config = dict(
    init_std_up=0.0159,
    lr_mult_down=0.7,
    train_tokens=1136000000,
)
MLP neurons of a small language model. Each row is named by its layer, matrix (up: input weights) and neuron, and shows model dimensions 512-607. Each number is 128 + 24 x the weight over its row's rms, rounded and kept within 0 to 255. Numbers have three digits each.
After each neuron's rows, "fires on" lists the tokens most often at its 100 highest values on Wikipedia text that the model never trained on. A number after a token or word is its count.

L4.up346:106111179096087162149138088094118114127137088174146124084132145134114145138097084138149169123120147130125159141107123141132086119138069150104114146085129156141145134133124149169155141169181094090110104117137113127181104183141124126125172114143128127130158126143110150159148122182112089126
fires on: " between" 27, " both" 15, "w" 6, "wo" 4, " Government" 4

L4.up902:122113147074117125108150134110143089109138140151131140112120104136116122173151160115145133155122117145148160104100128149138101139158121150155169178093132157134128114112128104127184099136113148097127126117137134154157117109185111122133122098150156194131109144119153093142118147151115091095
fires on: "|---|---|---|" 11, "|---|---|" 9, "(" 8, " —" 8, "|---|" 7, " %" 7

L4.up3492:118141132134103142167137158114132161129147141178119093127106116155067107151158115158145109125104125121120145123123136102130118129171100132152106095130124150129128129112123180132142111153086131151163154083121153117096132105156108142149117169157129107137142126138106133126182119116135107127
fires on: " A" 47, " " 28, " potential" 10, " elder" 5

L4.up3323:120126111123142111160126148145123121140144148116120125116125132075139138119098131124100143142102148158123131118171164101135105100118147122103134145064115146132157137127086118092104094112155117082127157102093126126117150093105173163162135170128123080130136087133124138183107124102129143089
fires on: "t" 21, " to" 16, " known" 11, " not" 6

L4.up1667:133140099084108138135176153126151118114134144131152131134151113146151168130128168123142099108080164166149111153134076108143159151127097114117072154122131120112126137165124124130139059138150123163112099097130147115109144154154162130146132104142147103116119132138108058146118117123111152140
fires on: "\n" 33, " following" 21, " signed" 9, " after" 8

L4.up1310:146132105121156095159094170148153102140153140134104097112095122118148092115136128143085169118105196118172137145140131116184158143163153144161134137130130113145120145133169119116147128163129179115064098141121151120131129106150115137106146128133151159144139120104094100122123155184096128109
fires on: " Pre" 15, " so" 13, " time" 10, " So" 6, ":" 6

L4.up813:138146118093123101126138139113124165108126122094104121084103133155096137112147147087122106151097138110156138181137156178091126084169130156148124108133125100129158127115130130148147164178164114111143134141142161151130139122100137118125109119124145138130149141154155126115108141112194137094
fires on: "," 31, " from" 19, " and" 13, " Qualification" 4

L4.up1121:130086110164147145140135163167103083125155123120119119139122135125185131111128139140148157122135118131151137132188118148130086106132134138114130132159141133131163143132150134164196115161167150093178144098118097111081110124163090092111138115132150130117106141105109137104162059123134166106
fires on: " co" 23, "co" 15, " Co" 13, " College" 7, " Club" 5

L4.up775:094130133104119071118131132107125089133123144133122148108112132116126097105167110066096146140137095091096084108162137124111123140150148140143129170175164142143112120122131148104113127072123138154114131149140132154161165112132117168188113141120149146136144153136132096136133100127179154101
fires on: " time" 17, " who" 11, " –" 9, " only" 8, ":" 6, " even" 5